MLP neurons of a small language model. Each row is named by its layer, matrix (up: input weights) and neuron, and shows model dimensions 96-223. Each number is 128 + 32 x the weight over its row's rms, rounded and kept within 0 to 255. Numbers have three digits each.
After each neuron's rows, "fires on" lists the tokens most often at its 100 highest values on Wikipedia text that the model never trained on; "fires in" lists the words (lower case) most often at its 100 highest values on Wikipedia text that the model never trained on.

L4.up858:105139139199168184130114168158153194073082104162148127170124107159095086095125093177102084119073110106098111119143161162133097139080092136105084175136127061133133044173120161121164118109146143140122126108156086099135144148125123198134138177144177125132148112126100083108107125150106142148120119136187169193078133138050100208171134116170093134156134137168112144104093130096151135156175
fires on: " as a", " as \"", ", a", " served as a", "m", " a"
fires in: "a", "as"

L4.up827:143125179143145129149064143184073185106080141128160122132127116110109164083138150052185145144139123114125135120132079123096147129120088164130119184147126198184135135117112151114158095168165147130155134105091170089172106148135167148069097082123127156125149154084127085062111112137121084155147110122152118106170150112075107131133124106085135135141113155136166178105157180110088108189129
fires on: " and", " that", ", and"
fires in: "and", "that", "but"

L3.up6:159111142173154130107108166143103110155147163155152109147124112123130158096049109122112093105092116172155126123172119134126097140050114135085159146109106114149114075136125091155071142138184077188154172137105143155131133135101175142097172146113133109127105087096080138194114133198102108161114124126147164163112141144060165190103146112203096109090162143125141186076129151146085135152173
fires on: " In", " For", " One", " But", " We", " This"
fires in: "in", "for", "one", "but", "this"

L3.up881:129086182051128127095139147155158110110089092112091177084145083160084142136090143098155146087184087138060112161149115118104141175109095114041171064116136169121088108095167121144111073134118110158135193200095164132141102115107213111123155111153122121194168098089214140106127126128093133102156100132118125120184139115167137100166082091135140122082139166078158138117121119152135094147162
fires on: " I", " would", " could", " did not", "-I"
fires in: "would", "i", "not", "could", "to"

L4.up1112:115117090149130162090071148132104128135119161137190105097090153174126138063080155103125134116139100115156129102145097199103156146111050127123107129125121166139117137082130170133109088090100139162148155162155088107136078126184170118138129175162117124144087130097135151128112074168107174120111144086074132075110126122106102142156198154108151144246150107084140078237154103152120141104119
fires on: " The", " with", "ri", "ay", "o"
fires in: "the", "with"

L4.up546:151164081063107127136147171119123121133055151178097127068154176164150095117139101100146121140159185182103084123135149134130106106122141137131113124160114151185096128137098113064134174143095107137077133174097110109089083098076156147109130201150116128192112136125083125076189120138153107099194139151171100131124110154160143110186167203161159158189114120125133103203114135124130133101101
fires on: " him", " of", " by", "ing", " it", "ing "
fires in: "by", "him", "of", "it", "the", "out"

L3.up986:118113151110136144075144181116086162084163138079096157151135152119131150096114148186193075117127197129151133119170142162138177115191171107092144139102156141105079119100146127162215075111179114107181099101117132129085141120159097142064146084129099132097141148113147150093148152139130092159096106099107142122112105158097082171119112162171119134148125150075179104109165139137091110167096
fires on: ", but", " but", " until", ", and", " if"
fires in: "but", "and", "until", "if"

L3.up131:198129101172144086133136097133115092156155131124089105145171107165186180146157097164177173132103102145185177091100112165082149164094134078100116075161129129144195121077101161131141141181122115109175208123159155109105087172126154141113139128137113112162083093150093158104181128066147120087151169138107151116113139058130151141092092165087111145183108162167128166092110111107133163164094
fires on: " it", " He", " It", " he", " which"
fires in: "he", "it", "which"

L7.up72:149086113136143148163107138103030133160159173133144164207144069148193140206136161127184157089211122144120101093101190156093163122092127155142146125086181147065143148122152155175104112165160110135104093117109102094142125185132114157086134065108167112165137138181146160150075127168159105108177159099130168176111135098145151132092105111145112086123113186084148104101091099137099128175138
fires on: " and", " in", " H", " tr"
fires in: "and", "in", "truck"

L4.up45:173045110171121208136097140128104128160122156170104168132129163172177152096115146119121055165176179120156074121125114168107125176113070145121148160200144111092091161084095171138111142127073115112152119144126145150081102156181119101134139143134146162121093115138097116130132101099131116159181112164151105125077172123142129109098122145148125093191117154106140097164116071072094109112136
fires on: " it", "e", " her", " The film", " him"
fires in: "it", "film", "her", "him", "verse"

L4.up1137:064149117170115147114058115203051119131123075126160121098090160069087191161160121150160141130124139115122082138075143143095150128156156090089132149087120136139128111130212108127147128187135165109145156176059135097141168135091063163129198124136106159146138157147199167101163160144129065145130139109135178124086078160120118113121129137129142160105149127128154150098108090184107144173124
fires on: " and", " to", " in", " In"
fires in: "and", "to"

L6.up1037:116152157157162101129135136120140086112141109091140137079081128159117140169145107181131101111118137113165102081154067095099100163070157135160098137041113135137137201122095128075121148160132124149091147180120135190125097232104160116114152088133186124194108103113186153099090141106155212095123118150107113191100200146095124074138095151154150124099140135161145129230144119152108176181198
fires on: " of", " that", " of "
fires in: "of", "that"

L3.up1145:110161169124157108187115178117138082158113131175195103150134138142157102165176150149121128148170173147157214116139073179099111124111141136112161134106156154083158073110090107110141146205139107125140104107178110166120110055101105199113123118181150128116125095225107151128136094114050096139140129072154177150115188130150151103103132062086100106133098087136140127129097147140092080124098
fires on: ", she", ", it", ", they", ", he", " she", " they"
fires in: "she", "they", "it", "he", "also"

L4.up652:114125098131119123165157166153107102156100168173083128163165146133091112096144169110137114057109073170133046207157246169114157145180069212137157099119091065105116157172142143088073110101149116098083173130170163153127134153201173099141192170080149168110086118099169165095098080097133133110151093130117145144115158098158127147125110150111134130041081122135135096166113191069126137128139
fires on: " would", " to", " \"I", " I", " decided to", "I"
fires in: "would", "to", "i"

L6.up1113:099156143146154085164113129176118108102170129124136133112165163174146171157150156127146121149183115153127107154156165140104171146090176108131148146146093119118063147205096173165150123159157054117171104165153147083126132056140156131159156114062178098156102127111110183093130105176107123154130131108114073165173128202150150142133108131114089124122125117153116102157114102121162174123133
fires on: " for", " in", " For", " on", "for", " of his"
fires in: "for", "the", "in", "his", "on", "of"

L7.up792:120133178118164196121114151022137148136159140158078121111173077163136116124103149169132070153132089122129155125139149166153136158067039112133148127101148140137134130187145123185130103157147133090114119072096152152106133119068111091054137126232177066100170092119128175123093142126159148093166119106113166118119073152100137140131090145171146115113109139058089142159145121115082208134143
fires on: " in"
fires in: "in"

L3.up1062:156124160173110101190143125145070132139075153187107153188130099113115171140086093130142146106168114126147107129172121135146095101115111107102133126071104101116170146160132157112130079064156138114130147102131148139098116136132122143135142165149100124205122129128110161125173087040204120188122054110219105125117123170067134116139106177125155078097142131162104122123120150151092194157084
fires on: " he", " He", " who", " she", "hen"
fires in: "he", "who", "she", "heptoxide"

L7.up1015:171147154108162127149159171162089115165074161091091159139151108153090112146118109163174129108138103106149141134099093109094068112141119126126161124134127169126150161143165108210098112155121098125163125100108140115129184155155134103126125153113082171085111135183186133103103118079093126161073120052112138166127144149127082121119124164110138175099147183054176082098090168141068171173092
fires on: ", and", " and", ", but", " but"
fires in: "and", "but"

L7.up321:105100083141108124137133158104130075122075096124163159174134113073136094145048141119163162133100124132166086147179089142138115101117101139082115161086141211124103108186079128103188118107058109126103134146092126138090089186109069158080026090156115129128149134084182144128097129110152109168134161126180162122177108136146149113141089133107148156139153162106129103140098095077164133158090
fires on: " in", ", in", " is", "s in"
fires in: "in", "is"

L3.up1248:104190141102140105086118129098143144082130105115174096129133168128088111105105098164160130106115130173124092135090128158145109105104113082127097152094096113150149080191130076150104133193158122113127138051105122126138113104196098065072105136144182184157105145089101109138060089129131144110084105160210152183116148116022157097130064088151126122100121137139129104109165077152079149213126
fires on: "24", "23", "0", " | Team", "21", "ont"
fires in: "24", "team", "0", "23", "21", "18"

L3.up286:113115142140164116093114131116097138148131139131168114147121112101163130129152139081114118114071150111165121118127103185151147183134115128138118135168180171128114176119090164060142104120107140139120149143119081106134121142067108164070180095132127129122169097122137146145140140103122137087153139149136171147137103122111127153115099091173134166142069132123063146072112063177105186083114
fires on: " and", "er and", " or", " and g", ", who", "ing and"
fires in: "and", "or", "who"

L3.up634:078103122108144150070089184126148173128140129083150127092156116157078121109094114151060124062104126156180127140100102133089140122092132103158158138132148140135072194134163177114161099148092129131140082132128104124113134140143139101123142159115173161172098159104139146149101058159174064122090151144138137135183149150134169121174111094190124146102079098128123169167108078097145154117122
fires on: " that", "2", " since", "1", " until", " from "
fires in: "that", "since", "until", "from", "who"

L3.up1064:146173131145098112100096186166118096134160134152139138070150080074064186118099156092155136160168170144132156076099082202120132061140086155125124092105139154076173084146136147107119167090106101162146153168171119173049114133075094115154129128176148126116191141143137095174089082163112086192112167138140150095088136103168137152161136089165135114134166140104115079150094124186066103143131
fires on: ", he", ", she", " He was", " she", " he", " he was"
fires in: "he", "was", "she", "had"

L4.up63:178104103171140100139115100143154095199079111170111109106138139061116158154150137145174050147080140153165106102151144171116107128125097122034172151112079120182071120066125137148105139062142115088094113145113098167092153164141150151132129204080100135174057112158102131132172096159156137174119199149102142171140141163131129163138166088133127096119088111096185124171147100130123126119149
fires on: " his", " her", " my", " him", " My"
fires in: "his", "my", "her", "him"

L7.up1162:133125132106071136106189126112101136128162159145108146128114109098144127153142118143122157135125117092106158167199081096108159086131161140143118116117162084129105152149143047140121141117133126142133111170149141126059145099178117133126122156181179118156139100090174134116148180130104154159164105151155130158070124124160120086146083089138174193141107110094200091156073148110075098125155
fires on: "I", " \"I", "- I", " did not", " I", " | I"
fires in: "i", "not", "to", "if"

L4.up1213:173033101151128110156136097178125093148144167151071110129098152094215144130027124117139120136146183100098095122189174122075082110176118183084147131136111119108147112185090117133151118134177148172139114153179105107138120129175130129091175160119179154217141109105133112123156109083077104130121131150159114112170112131140134144129153108175110175139120152093166093158140082125147096186112
fires on: " of his", " of her", " my", " her", "s and", " business"
fires in: "her", "his", "and", "my", "business"

L4.up1143:131114172095114129143130112101101132164180107162152146137140111093106118110136108147102191119160165097139148119188129151157171234121130127144131121103134121115149093157122115186135154114111149095133167077121140146118157159163138103039224106172125097110153168089133121102124176178116177145094116089118189099089193118096108103191132073128109118099175083130143129142113087104140158122139
fires on: " He", " he", ", he", "ism", "- He"
fires in: "he", "heat"

L3.up1232:084110105110109151113107148078076124183095164174119163147097103100151107191075118122153117095113091128185097169144159185134088106159123144028173165107152115081197147098111119114069140141066139165122159051131071206131152123135141085053118145151113106189127118126186125102139042135166147111116137151122154084128093086118145189154153152135133120159167134116134131097079107134118135173094
fires on: " Sh", " who", " he", ", he", ", Sh", "- Sh"
fires in: "who", "he", "shue", "she", "shrikhande"

L3.up603:083125130125109142171166135157127153176125170110079152102136137109131117134119127142140170108146168133157168075113111145145130114157179142060122113147165152103089084152152131113091129105147091112110097140111174148092137134177139155124104063120183106115111135125124131135165164187103155157103114126140149127083106151210173156120157140143110057110092115154160105133095123095088075168112
fires on: " He", " He was", " he", ", he", "He", " and was"
fires in: "he", "was", "is", "and"

L4.up1141:098098082098128184102134112097105123105063109152121150125119149096096123134114118145161154130176080108104140161180137136094126078199128148109087106102085109155128104119165217128161088108127109098173100176147135114092150104111188144143189112172152130142131145104159135182116102178127143154188127114199153159167133149106093160147100131153152189158176123098158135176110103166093174115155
fires on: " a", " to a", " was a", ", a", " is a"
fires in: "a"